Weights of a small transformer language model: vocabulary 9993, normalized queries and keys.
MLP neurons of a small language model. Each row is named by its layer, matrix (down: output weights) and neuron, and shows model dimensions 560-687. Each number is 128 + 24 x the weight over its row's rms, rounded and kept within 0 to 255. Numbers have three digits each.
A block is one neuron, or neurons of one layer that tend to fire together. Before each block is what it responds to, as a language model described it from the Wikipedia text at the highest values.

Responds to: Word-initial subword fragments. Short fragments that begin or continue a longer word: "ph" (alphabet, amphibian, Philadelphia), ordinal "th" after digits (17th), plus "ast", "reg", and "new".
L2.down1011:156127149101091090076120133105172106082186151113122090083129122103152129152086077095112140154109121144094091131141117165155117096116167094133126104134076131130115132131142174137180176111103133144133135115106124122138092135101101132175120119091144136140136150164114135120149141137093121146103131117128134157075163157098114086097117118160130107146142106118141160157133092118116174117118
L2.down2041:157160127116108119140131104167106134135163069159111143139122167121119120138110120126103132145100137124074137145167126132055132092123088151137111113100130155136107138118081143136135121110147124135136133151112109121157112132145130116122162155121099152091110147103124133157147121140113169155177115166098130128074114144145114127148126148117086116176142111163123111141116117108145192078125
L2.down2043:110132136129063135145114115130109155126127134157106134114126196145139108165129140134127118144155136135127103065130155129129135107085143161127157114139127140134107159116113147161103133111128151138152113097123128098121149138126118107135182148133091088142167089102134158182115100117147140128126134157112072108150129129114077135143151146128111112141140166125113126138151095164087142136122
L2.down2247:129115165183101124121148170139136134169130127153133123164128119120131117149140147150110110101114070117097124133147118138157155138154138082095161115176117143126113101137132146136139156141126158116145164129144130109135158137128083143141134127122114131111097141155159110151125167139107152118111105123121101150126098120142109120137102084127174092108133136113103106100151119155129152122120

Responds to: Surname opening word-pieces. First or second word-piece of a multi-piece surname, often Italian or French, right after a given name in cast lists and sports tables (Ar-billot, Fer-ri, Bar-occo), plus occasional other split words (con-certs, Bar-letta).
L6.down170:131156114185144078061118149164109117111114114135106122173106095151136098113183114138119115156134134130104098176098060135134149158143120151065145146130205089129136175130146123136141142153102146142108136151095109172184119144118112126101124140122147140162144121153102068129140119091145111150108127121111138113126141144125110116138144108107157126111167126162114105156168113151135109128173
L6.down2064:169152112121118106131082130171106107100126126093129157152122137127146165131140152159119137119096115126152133097152116167109155147141121105087159146162129130153139106127139106127104128099106097113115144136113144150122146153113110115091125127121122141147125149126153148133144134130130120125092105147140132124135145131112151116065141145171181174129121127113185162161183118123139157138143

Responds to: Linking prepositions on/of. The prepositions on and of after a noun or verb, mostly "born on"/"held on" before dates and "County/House/Museum of" within proper names.
L4.down322:138099139135095102130109100112155122099117052142121062144172137160128121133138117098131107089110133148124174089130094116106116104159067146086151131075101135144143124113136119092127194081143117148141142129131123123139104094109115112116141103123128158202094156153120155107131148138105106146131119088122077112125120145126093157161135104142126110114100134100123125165115126172152112090087
L4.down1134:070132132167100160146091141092157128095159121149152109105119122128135150134173130170105133133121096108106157137110146124120156093116146156130085105151101100086105126117149098111105118107130067080174116088139127102099109101127126151126120144120175138169134139092131177116108090129145149116151131174149132141058156133126146138112138138155112134125100143124109127082144130086156127155138
L4.down1343:132129118095138097125137155177095125125080118167141104145073146132165179109139145148162197093133159163136160113131146128087149145154123133085116097090130122124157134129099146111123140161125089092121158117127117086128101126127133163152120180114134099098114168105154103177118129112106144148162139105126118131145134138097139164110127132097131057105165124112109127119101118093065138124131
L4.down1395:106180096140180089148151122132138145164166139090164109079134133147137155131166133136106178141118130134101110132124184098097125110120203126160102150108142147128157145123103134145095129128146115118120131118136135161146132143127130143183156106127100141090143116113152121121178129123136152143103140151099101103119173138117139171154131092119095137184109094131088124103153157133189149099095
L4.down1817:125239127140107156108129109152135143124140184142122143160123123117114176138117129090099137157184102119152119118095159109113146121138152162125135124139144107120114112087127109099134136140115108090141133128138105127146097099157113154124150108134131148111088126127109096115142119106146107129094146098165116144127123102164109140136119139134142154123146147158183134132142157096145139099134
L4.down1853:112145136135180100126086153126106086133108115131118130134126107095123105152169124154162110136076131131120099117136136115125137158118112114124125086112133117107138123136112110101156080101119147098124104146143083094143141149133109108139131167095098153129138125116105135117131134143158141150084135097111114151110138157119144178150098124159144115105131098115180126136143139155090139119113
L4.down1988:123127115128112135110162114154157150133127167142095147116118093143113130121111159122088115153127096109155109158123128130096116124153108108108104132142130060130038076126099102093101063157120142164170107119145106099121142127128079123113112102123114140149138127130095125124116090132124074097145161088165122104182112146114149088127155110108113116138150135117105142088105155169094117124091
L4.down2510:119160159096108141106108128107133105090128123191175112143140152137175135169142120137094117129125133118110120107115135105098155145103133100121129122127120152126127124087135137182121119177088128149139080126107151117116122105156139126110165091100106120101114103132133106148130135155106097128119146109120117133094131149126169120214150160125084130093100160120145152140087165128118112131109

Responds to: J-initial pieces and "by". Word-initial J/j fragments (j-ungles, j-urist, J-eddah, J-ody) and the preposition by marking agent, time or manner (built by, by December).
L4.down127:090081109134119119132104161165101168148181121140142109104117129133134134123144150062114097128118129133137119142059114103143128113137126156174135125143140117115179167079133128136186129109129144117073175137173189154135103081090129129166122151114130166145099100120136115159134160114129099092124113126139087091139113162080164129113159129111130086084114111146087136149128115079130097087150
L4.down683:096124105169128115153126116121168131107183129120144079130158089153121146100104124127120106135122116150169127162109171111147119098131124162106133128134095164126202106168109154152154144129119095121136134146182090150147166132154128083129086164171136135154112084102134131097140131081122084128115106110100165119125137103164110124136135124153115132151139159126128123123113122143134064140133
L4.down958:133161156145124139147175179154175151123125161109196177122070142140088131137124105096118157159110137130159094117124139166131139084134144149141151131153112106152132148125115143112108125121137120143121170108145100147181151119112141122129118130109133104124158108129127149162132085078118158144137135107164094104136079120089140135106120158151108088138133122133147157162123146090121155155101
L4.down1188:192121121136142130125088162138133167129131131148131144132122122167140072104114141137124155148112087118169122145115138130096122137146126117104129124177159146107138062124101160119113136094069099131118121168134141129127122116144115109124123147137147136095110121153130151137091141164117117153174167155125148071093109141135147155149170132144172115101131093146130142152124125151137125164152
L4.down1891:121118127144145124143133114109100134098147133150105149124146147168101112128127087129160110084121142123117128078118138079133123127195127134103100130151112170115148132174071139113147160071127123124129175121111101110114073139155093133121134158127139088065130103133112134112166086113150142136109122093156147118082089130096154100144149106080099138167114154137102128101146149150113077115115
L4.down2268:106115132151132087103082150115105105120144141138162104119116136104110157129139119120122131134107120145103132138112118086138079114144099120193202139168166113117183161140139145089098117132138086183118126110136116115106140158114156112108091158103147118113110109154087134171093135128170164131151122122102108147095159122153119132113142117152137116115115124141117080087115124160157099182128
L4.down2851:112120106164155085154122110095119134095136141104078120139095137184100133145097144102158099150090131128137125139159120108109168104133140120131117125113138139108113129136125113116165086157089152093139119099148141129099160122102156094151131115137138138083122143143124127102130134117159118173122102125191123141157144120091106130143151098115094138156150130180112175114135167133112127132185
L4.down2950:114156124180107115125103124076156183098118070125145081130148155136055115137131117125139179127140155075131139135130121131120108111128057090133169121146154142130154138135126129102143143094081128167123152144123147124137144134135099166133116121154120196153092080119165075180141149156117076124138118130066159094160077128151114141110112090160153135125089146165157149125107140119115151117104

Responds to: Preposition "on". The preposition "on" (also On, upon, off, along) introducing dates, places or topics, e.g. born on July 12, on the coast, based on.
L2.down21:111119105151142127151128122089104124157150095116113140157121116099118161127168136125141136093087139161120124084110157102178112150099075165126116122123125144142108092149120130104125125098085138075141095168131112107161145121154134136122123147111087100149130133148131123128147141146149131144078153091101089132125144131175100144117136067139169110118111134104151132151167126133086107119115
L2.down332:114089135121132134127146127125088099158150088112102149141112112135169133136144099136135130078111123173107134105154130122131083146077103122132117084100124132123113121136133112103164125095114106127167096135146152126084149114094145121167108106102115125128117130085135102164130153149155115104113141101182158099136121089110087149097178136064111145135167116133192138147096138141108156128084
L2.down666:119127111097098124114138141122121141160135109114147144152143122104120148144146121151159124116059142153155041093122108073139125148108121130112101107131138181120119096166111132059113149108145140124104129154147122063085098110157129094160138125089081125127166155133124116135120100125119138124128124110153121148135155094140129129133169121123135116110114085070136099153130087108142104115147
L2.down1977:113127115153150149095153154125131104149108137158110121125118104147142101128137118126124130152118121152095154082115174126134133164104123179140136093120141112116178126094107153129116140134115131119109100126153126121107110146127140114121138170110138105121141116150108129169099106137137113114075138091126167141131105140099134159157159115089108142062146105105153113153169125099125109094129

Responds to: Word-initial fragment pieces. Opening sub-word pieces of longer words, mostly capitalized names and proper nouns, such as Mar in Marxist, Martha or Marini, Ar in Armenian or Arsenal, and New in New York.
L2.down122:137140141112174104084091143112143160106136142080141134149096139165132138110122141125180143156123112085092157197137142158159157146137177158061146128147122140132131144119139153144142106078094115148139113130132134111124120123096085114140140166077150133149129137098118145144156114147142089147122122119106088093128136127141111111167136107156134102098147125143177103125084156142101114097162
L2.down527:117172119109120124097155137163082123118138116129159132130143081163108101134141141137154137140121182089146119151086138127104092159107058126096075150161186147135096119116156144122106139124134125121171126120097109113108104058113105187156111105142126147137146125118142148152117116127132157136126117112127129122126135140133101111115133118189105146142088128122131115104129137142168125056125
L2.down1512:137117117082136102107122087111183116140120167090128143150130139141117147104124119127130134121139149128098089101119141119137154084125083113147140095132162101100114121129174124102137123134109103136146185155149147147040090134094128098138117177104149124138142123121139141080111108147129082135077126117117140088142167098117140086099112121151144110171138091099112116123092091125117086108104
L2.down2856:132148104152176103113128137097147166152120114088145162154114135126148116129131156157142134133123138136106115139159127177127100110104117123171112118113157094143108101104111150142140104105096146148109138158130103110087102151117165134108143108151151126135131154071150127149126123108126098129128152133128129184117093097127157152131091157101135110093140101127189146115115163121091112125120

Responds to: Plural noun endings. Plural count nouns or their final -s/-ers/-ions piece, often after numbers or "several", e.g. villages, goals, satellites, instruments.
L2.down999:124128124146127142160129141144106161171140128122163131135104144118113157098133097103131102126116078156132098166101120132096106146115137146117101140124140174113106143095120122149164142134130142148115087157139133127179124128128116097141132099140184120147114167117156114146133117126139116153060103128148102123128149145114112094138097172153157132104132097123124129131132130121103171139134
L2.down1304:106126119155102094150115131106130095133100152141118128139116118147064159157134145118134136138111133136115115117130094120114134128132151185132139148094140111110131145102139153140136147115112120085068110114172120114133136110177129056145122093223155094122144152082164134130125158143155066147119097127103133161149142122088118167144116155143104147111112123140094109113071154160094127107133
L2.down1472:185135107116100104137127163101099095142083139087112120147141142130116136070128129106082132133146137119146104128093086158073103116126132108136130177102161115101094108123119116140150151118109120115155104086145129140137144082131122107114114114124178109159107133123162149172154089155125081115100115116135140176150135070113137149110120132110108144149137188123123128137170145104091134141121
L2.down2916:135117150179114133140134115117147156131116108130199116163096146142142160120143098101115120108133097130105138185127154122118110121072139147123129119102148098107141165119126107112179132121143107114143137137118150146110118106116123128113137135139101139123155143119126118098125134130127107146128124127150152109163149116109171140138126108150116111108135086115151132127111136117153163113142

Responds to: Word-initial fragment tokens. First-piece tokens of a word split into several tokens, often at the start of a heading or list label, such as St(ations), St(ructure), J(ets), C(ritical).
L6.down2407:159100123152111137116140161122154137127134129115154125120128123150149113150151123099152148144121100086096121078117147098108139168125084149084155138142138158161139135135132119133134119131142114115075099126123148137150132145122108129100097077081142109104165149109098132144140148130075151134078125128172111130164169163176124117099136072121145121113116132088155140144100135127124133151129
L6.down2864:108099101120126099079100129135126116104181095102077107149092130136115140160070111112122180109159127172136129141131121110109143092127141105090115154164151136097153110125134140079124156094126148100104151164087137104124153099152121115071138133103115120144109121120180122121121157117131141133183133119159159128119112120125132126124145170113135130152138154112136136103113136100142126135146

Responds to: Table cell separators. Column delimiters such as pipes and semicolons in Wikipedia stat tables, especially after numbers or empty cells, as in | 0 | 0 |.
L4.down202:152137132121100191104097144100137099134127076160108144109116140139165112093129137102094113149124163133141140122118131102137146112176170119125110147154103082093147110125122114138085071116115174151145115151115106145118169139142082090095131110171097115157151163110114154149135115109139131145133092120100144146142099150148145120125111118134119089123159090066125120138110115096139150160092
L4.down285:163103102094134102113139187104135161103169142097166086078113071150143122109113115146129142131134123155125149120136144136123077123120145124140125141146087141122110071122149159147171149151046133132163117129102119119161138135169140171169141120132169133104119078131103159111122107149135134118084129136114122162135127155090178135088124099154134164151120165110107156110132105107136120092122
L4.down795:114129159111092150091134101104117110071075139195130139117118113114137107117160090118117140131127134122118100083122138100144129128084144083088156157175122127113110131140119145138149117118105148151148136124136117122143152124085119124124163141169121128109159150076099147094151124117090108117141107124137104127135137149141118130156137130127135159145138214147143135134177120119141122141145
L4.down1176:116134164126093130121121131139137119116143096134138111130109117053145094152126097171137112127160150127110110117090146131116104120085161122113150116123130075123136139134132131126141113113128127076133111090108105089113136148155113151098140079103114132156125123162135101145158136148143104121141113159123139168137107118102146132149119144134109140073103170135147132145112112124135095148100
L4.down1374:147071117146143138148128116125150162125135114097133108124137161115134122112120114084123098137151074121162170130101143120105147106104131103113143113120100121106131134142182157138103170111161145098150145107131142150151117131155139153132148078138153095143132137140126148137175093159118123116148139113100122177157125126106100106088059146124142121129112186139149129109082134124135106075123
L4.down1700:128101138114133130120162170139135152112105127127157134138120079082150129097111115104147169154127127126132134109149158140179102066118113178147090176154116135158177193104146116159103144139154121144118100091134073119124182153099127155110131126125107134142088115106173116077158117166090164106149120111122129090110126118116101099149141120169114167114144165123155115105127103084141107157109
L4.down2283:151126117133132141118093158105145114113142114152163140165091173100113102106135170145156123101134149083109154115125130110146140092111143141111103142128110184124143139167091126154093128085139146121080109104120101127156161144154114109105147136139143106134162143089121140151106071146074095135114128139109134165131101136140130150112162179106110101132141134124109120093089159132111152068114
L4.down2907:086124101145106111120189134085149146097137105149142144158130124141176112111135141179068167187119185126111125155109113143155132110116114134126122138111108160153167130091114137122125125124159132121093158107165123155137111148160107093094115142139119081108121152110122122147149138099123118130093128132155124115108133113144160129155159100148141139086163155131138119140156124091098128147134

Responds to: Before an upcoming number. Words and separators right before an expected quantity or value, such as "of" in "a total of 300" or "a record of 3–4–1", and table pipes "|" preceding numeric cells.
L6.down423:126112113123164129142119147133120164124129155094136122106134096130122158141144156129165142117143148102190123120134114172101113142120104127079135094138104124132150148110148113120148113156158119147130151120145116181146098101151101113154120131114108175163125132079124139125129197147119157154115110149121124110127137116146177124121109171121104142145111146121120129131151143126148147145140
L6.down2867:150106136132164123122129116164137150140122144123137158136136126137136114109123146094135062115145129151173117096122125127102127185117128124081126174133165169124148152080117152089169139145102089149081138099197111154162178138153068113097125153086127142121153125109113153115139138148111126104131112129134125078086136136125145077190110144113117140133109128153145118181101117122127132127137

Responds to: Family birth-order words. Words placing a person among siblings or relatives in biographies, such as eldest, five, younger, as in "one of five children"; weaker on scattered word fragments and digits.
L6.down643:099109145129080151190129116120157129093117087135139106126047121084093136109131127117152136100128104155160128172132131142186117147135149095104166135135116128114097101140135159068134133099113127146111108086127141103105068152122129107158131110129157113127122135113173126126086100172099111115180134154113140102174121140140164127148119151128118155092139096156118142124115101156096151156134
L6.down1676:125120114131089161131127119109140163089119115141140141166128129144119126129140121070134142142123158105142142127152129134149113139133127173152136176126151130138151137113144126083133134156101087150152159135090108128099154146136166127133131126090104136120146128102131113114110059096149126136172131087115080062151160105105091090138117137138127157142106123150128115087149133150159118088132

Responds to: Mar name starts. Fires on word-initial Mar beginning names and places (Marion, Marina, Marvin, Maramureş), plus mid-word pieces like ar, or, as in names.
L4.down1:153150123108141107061113142063091163148135131147096134112113128134078149105161133128118104118050129150109130130127144121141168115116089151119111134145140125165115149119117125141157140114155119114128153144130150080136109167122138114111187088146141125146108167135141129084119139092141118131092137101134128152109100125102107128119130139138153122123175138137120108138117154147097110135161
L4.down75:149089154111143106115037183122126094147126113117145110178135104150168165109145146106138120084117171155090135115143107136064138170151139123105138120106168140146125131101138101163129132088121135147113085116174127135158096134122128128120154130142110136138102109127127116138166124099129130107110121100101113140115130064073135105130157154126128111146164107134157092147111123158077097125128
L4.down840:131122117158152102120104109107128102155113090123106106124130131102115167091116129140159137132090140121154154124152113141138103127135123112152141106163149096124091143154152122089153135146148136156082120152130133179131098138131144129128091160123152126166109107084098125133154128128113097151098111117129135144112141130106124056121141122113135096152129124152133151122122116144124121080134
L4.down2011:152080139143146116100126125111144125074132117081111051105165121166134139138144170122181077163162127122127123173114111175138127105094110116144114117130117142132117173141091091121099154122094157137184124128148150132163164126130127147104145125093147141154148111142104165118134117120125116090149117173144121147097114096159133118126129107101120095116154138131126125148095135129114096141126
L4.down2103:118125141153119117118087089146155151085171142144114113133163109090136179128109097142154099136124122095117097159143127124120133143106107148110154135138149102119145093098074165125176121185114130129109148128121112161157102184115114146143137123137115147139142162088111109144127105095152081116102120085120109112129138125131132113181101154133138116134145101097191135095123112131138137120159
L4.down2337:127141107138138127107102137130180119089142082155092093123121135121178121118120121157162096120106116118088101137117119119104098138133106142156141139064110121118128115156103145143138128175164155162124149125134146135143106142133126115159148138162139170126125125148100117132144080179109131127168122115105152134112125116108109093136126133104125114129121112133119138102096108107126114084129
L4.down2663:112130139141188135089138161117154148166090121156139095122131119191148145126130111133163114148184137115156087132141122124144105097128087126091118110143104145156087107125140117118154140091113123156121175129173106166097157073090107146096092093147088123131142126158126119113070146124101128166123115114138140140088142140138156064103100127117142105125115135121093156133103109143115097152093
L4.down2942:105116173141132150116158135113133135133101110113171112130131067147099114131120159172122151170100116127109130127112147144165119131129129123166149074139084158164106124108177105119122142159171145121133140130120131152120139161165103121137122121100116139121118130099109107135137106121113123117111118132115109141145165120067147073135124192120118136179107178147122157153092103135098096134158

Responds to: Initial j/l letter pieces. Fires on word-initial letter-piece tokens "j" or "l" (also "J", "L", "-l"), starting words split into fragments, e.g. j|eopardy, j|urors, sub-l|ieutenant, J|ive.
L2.down155:120107098129149074127067155120140127131078133134133101102131163133124110132168126127141105131130101081126151118113116092111101108148171159100130150138131157091141127128135125116111129120075111116152151150120109125132120119134119160149150157137161121097120116093165162123131131119122071107108101141151190122137188147120142137117134113087170151141155161151100089143138091134162100148108
L2.down2175:099151130132137130107146150088115123100161153140104123160088117096132086140150117156136098118104124179140113159109127130122116105107111165100151126128148170125115187146112139140165110131110139144075154112106134066076114101164133142132076145115108143099100168104172151149164108119108106112143128182162124136115105144108142123154119105115168142076108106134125067110138174079157110129133
L2.down2452:133140162121129112095146146113137113115131115162093168176112139163144081163133137142120138138127131120116111147083105125137121165154123170111086126137164134127153127167145142113133132130115119104128149086068088141093132128142147105150120147105141105138130121110148130100125118125126151153153106149175078116082139151104137085099126097090125178132129185105098133135130097100094091174133
L2.down2705:153084130160072117104104110137126123122110136120099101079085106114126123121115130119132102123109110114124133131103142114103114105152136126119180147151161111103167116151110126080118125118111097138172136149151139119095110130117117151111108179148157130136135135143131148121155152118106097126154113123109122145110118101157129149138111122126138129147114157166123112148094132145102104144131

Responds to: Noble and royal titles. Title nouns for rulers and officials, mostly before a name or "of", such as Duke of Parma, King Chamaraja, prince, Dr., Admiral, and sometimes word-initial pieces like sub, con.
L2.down681:145155098117179157140124127134201168097098104135122176101092148113101157136100091162133130131138167127136121159132135119113130140127142122106133145081087142142141116123143170154108121078180131092122116143139159133158153152097103122189112170117021106146122155115121159121118165113161117123124136163112145128104156192154132150144173142098184133097123164152137125111139112151116118113130
L2.down996:174172113131105180115137125133129111093149131146140112132143122156116096157124115133160171107136137118104103105098142131119110134140146110193131157140128159125090135117176090164128159115131120139118124130130127111143103141105144169153150183108126148129146162142121163130112139126113133161093116150136149113112146121118171165106141168127123097088117168143101132111082115106122134062106
L2.down1595:122122084152128128074108115107120121092109158115095171130097099133156136190119134133128135093144195128119132090075094127088129124086160119141127183113161113077161097111131103114127109149126114083114178105099128112130119126173110151099149115113083132076120112110109117108106122109148109082186109108106147154171121106115186134136135158106175115118141126110098107129139123146160140129118
L2.down2585:128123155139127142144110141134150132154106092130152132144097158164122124108140165132138122131106117117104179135135166096120149130128158147152126086107081099101113113134132130167112092124143166142146130129141109111115150162112169139149107125136074109158162136108143135118117144115173147099119126118109096100068142156192082144150103184125162151129145140157175115120144148151106117122116

Responds to: Table cell separators. Pipe and semicolon column separators in flattened Wikipedia tables, mostly right after a number, as in 26.2 (−3.2) | or 1–1;.
L2.down216:141144182141142152099149141167106146145153081129116133144101142149172122134107136115158118107118140129156161144149095083102124154136137139072140144183114124138143132129136143112134130154117139079133124160148130092133152142130103148130144178121129113115115101152119137124095139080103119138186159131148116091116141115081134108122154131145128132140110134147133109133154142103149101107061
L2.down1022:112147091132135128121139126152101110118113088098147106158147152119137098167134087128154148084123170122145148113140091129076084172145138129125156120159124106099131136157124121141120099116107150166125102139127091095146109121156098138146105134099143132144138126132140122080131123149093136111131127118167139155089124141131098117113151170117128114085116129124128138174176128111084174101107
L2.down2026:147171130135125120123162115118150133149159118120143146125124166111122108131129079097131137065155135087111169093158126126083123150153118129126134092115143113085144181129079101156125109133107130126112131116108111163124112135110115112105070142119172176158121136106130153095134072131130138115120147112108101133125151109116102130142125119112173121123070118133126148178163107121091149115110
L2.down2469:107125155107124120127167090144107179164131118151162139167130204102130093103157106111172143108099126116085114129124157109123142139176147140118145139131195130081137135136113124137184099129155111182109132117145150131133126173177166168136133157143140097120121113152119120113134153120099123165106140116142162168104118157131101117138130110133137152139130119092129147118080151132100121151092

Responds to: Head noun after modifiers. Head nouns, or their first piece, that close a stacked-modifier phrase, often in defining sentences: biographical film, video game, hard rock band, sailing yacht.
L4.down737:162123102127150175137141187151174145136126140123124138168101106109180141130144124120105145099087162125106133140086193110144114142130145116113149161128059154148088143136165077140112129093149120173160111139163113083098098124147139137101138146131124131131111117125129140132119123154131140116125090141132122104114085121127070136149148111112179124145169105083155101154081119126112097149142
L4.down843:135097150112123137118112074134155139151126150153148137185099080149110106108097166160088116104148171156169117180114101172173112100094138137118125130125149119123128154064138121138088100113095144114164111129113113103117128098141114120141123127132077108134150108107112104123159141147119131080161154109098123116135152121119148094140142104118165105143155167198068111141115136166143174101153
L4.down1220:144107108121132135130154102148123116193122175091099143119124175095139127118102117156102124106125137128114120127120125179126110121084073103105111154093129165112094144089120119174143133126124122112109139160157108141142153118141132125131103084134163111133150097152108121133129133151166136093124127162115145107158165144097102151171082123134117138141126141112129158101121164097117172153075
L4.down1828:108109140090098157131105129099110170087127157144168125170145131106128160131100083141136104119081122182133078161067110141168135100144144185098122140167146091166136168108099122093138132132125134136124131155110124137137108139141122165113120143156123146111155136127121140152143109088129136110113135124083099136155148119101080088152132112181167117137128136106094157111117135113136151099162
L4.down2549:119083136139142097092137101109111159099117150126131117100170119110126142178149103137079137120137086131109171132125123119142151138146100145100126084136114100120115069129181133124169155165138124153122162127143120104116126140115101130094124134152130111143106114123111121114118103120107141148142125169109093152140132144152123081128095087166165072081153147123129127152160117115125146089066
L4.down2579:142117177142100130073147128140133102117111106088113106090136135108036158125077099161168110100119114104143098108126148123140124105186112126136138150113160135129142105145105118124144135158122138108165150143144098108054136127153104146126083134129120154124158116114124114112123106168135099159167144139096102130125115162130131141131115161152128138151105149150116134162111106121139135122133
L4.down2700:120133082113173142076141087120145111128135126127080116127118143069089196136110115123119151083127114101125119113139154110138129127117107080132126145108124118138091129124130120177139149120140078124150095129135138130139139186091123146130138122173129115146116160096128157091131095124102143076126133127095118135122155119106125147140060134104123148142176110129092158119121141155116166086128
L4.down2987:133126122125130081144149130141101141159097144126159129136118138109135149139145120129125093083116143112096118125143148138113139138122135119097125132124128107182116133145113158134112123133136159151134096136116103151117157153145126160126129138137093132126148124099100118112111115133119144093165155154102071126136107168132110094147084129126130114110113111098125104124111113134091137105164

Responds to: Date-introducing prepositions. Prepositions In, On, in, on that open a sentence or clause just before a date, as in "In March 2004", "On 16 December".
L6.down351:130150125139154133079143113129143081156096108144086126150130137117134121130102160074103091133098129170103083168139103136118178174156126148149109074172131140134103112096092168138163127136133150153100111137125130130129093154132118133104127151148130138130159100145116183109152114094113080116146119121167115167144110082153143124130119174153139149131110083114117054153101145130096130126197
L6.down1125:143144135138172109157130140127122141090113178116089121101107133114148113149149118174124152119126117104139099121103174113155103109098105119085174119088112129141094122115127117114140143160146105154120128138147097100134172095161101126108162174108116180093109119119146096151125101175100130126113111141087126097120154154125104139094132120138203121139158130127102133130207110127155116170124

Responds to: Ordinals and counting numbers. Ordinal words and suffixes (first, second, -th, -rd, -st) and small number words (two, three) counting time spans or rounds, e.g. "21st district", "17th-century", "for three years".
L6.down787:151179130099142099114171142157096087116116092133126119109144115121129116139116120142103115105147102113118108127109169138141106150147146210094095127130158115099135119115151136094128149144110138134132090150125149147129128094140140124098101165116136135166089179156105161110145134172129169091123152133120121149096175103137110118198092113116113118133175124126095101114136144162116132126142
L6.down1713:097127116130113080126161135152146131184152114144116143145102203121142128099122081141113145116144121131109112135140086125128117164115114167120114093088128103130142120117171144105116075113096145114188131104121130110143119153092106095098171146093113142126136160137144113113136145138133119135116089130077170105128124145184105174172142137129178129140146098134160119089126109154078127101116

Responds to: Plural noun phrase anticipation. Words inside a plural noun phrase before its head noun arrives, like number words, plural endings and modifiers: "two draws", "a number of casualties", "fighters".
L6.down752:137121124162123121113120133147114138134115149133137138178079119117089092134147132110120144082080059149140091136112176156109137137113118112095138116100127142135112104082168134147147120103149125085093136106146137148103154121126116072107134116165182148110143143131134108119124135132183116158126136084148111123149126125119122130155143096144099161091135169154193151147151153136137117129123
L6.down899:085123130106106151092137121102114124159118123087115132096129156115131134163109092121111124168089123140086109130144136110126147120172105137136152078152100107118131140136103108125115127128129153163129130131141112114083144164170129150133124143102090153095135162098122124122122130140136151136154137129134130105150097145134149150107095152158148131183133113135105150114120173130127165078146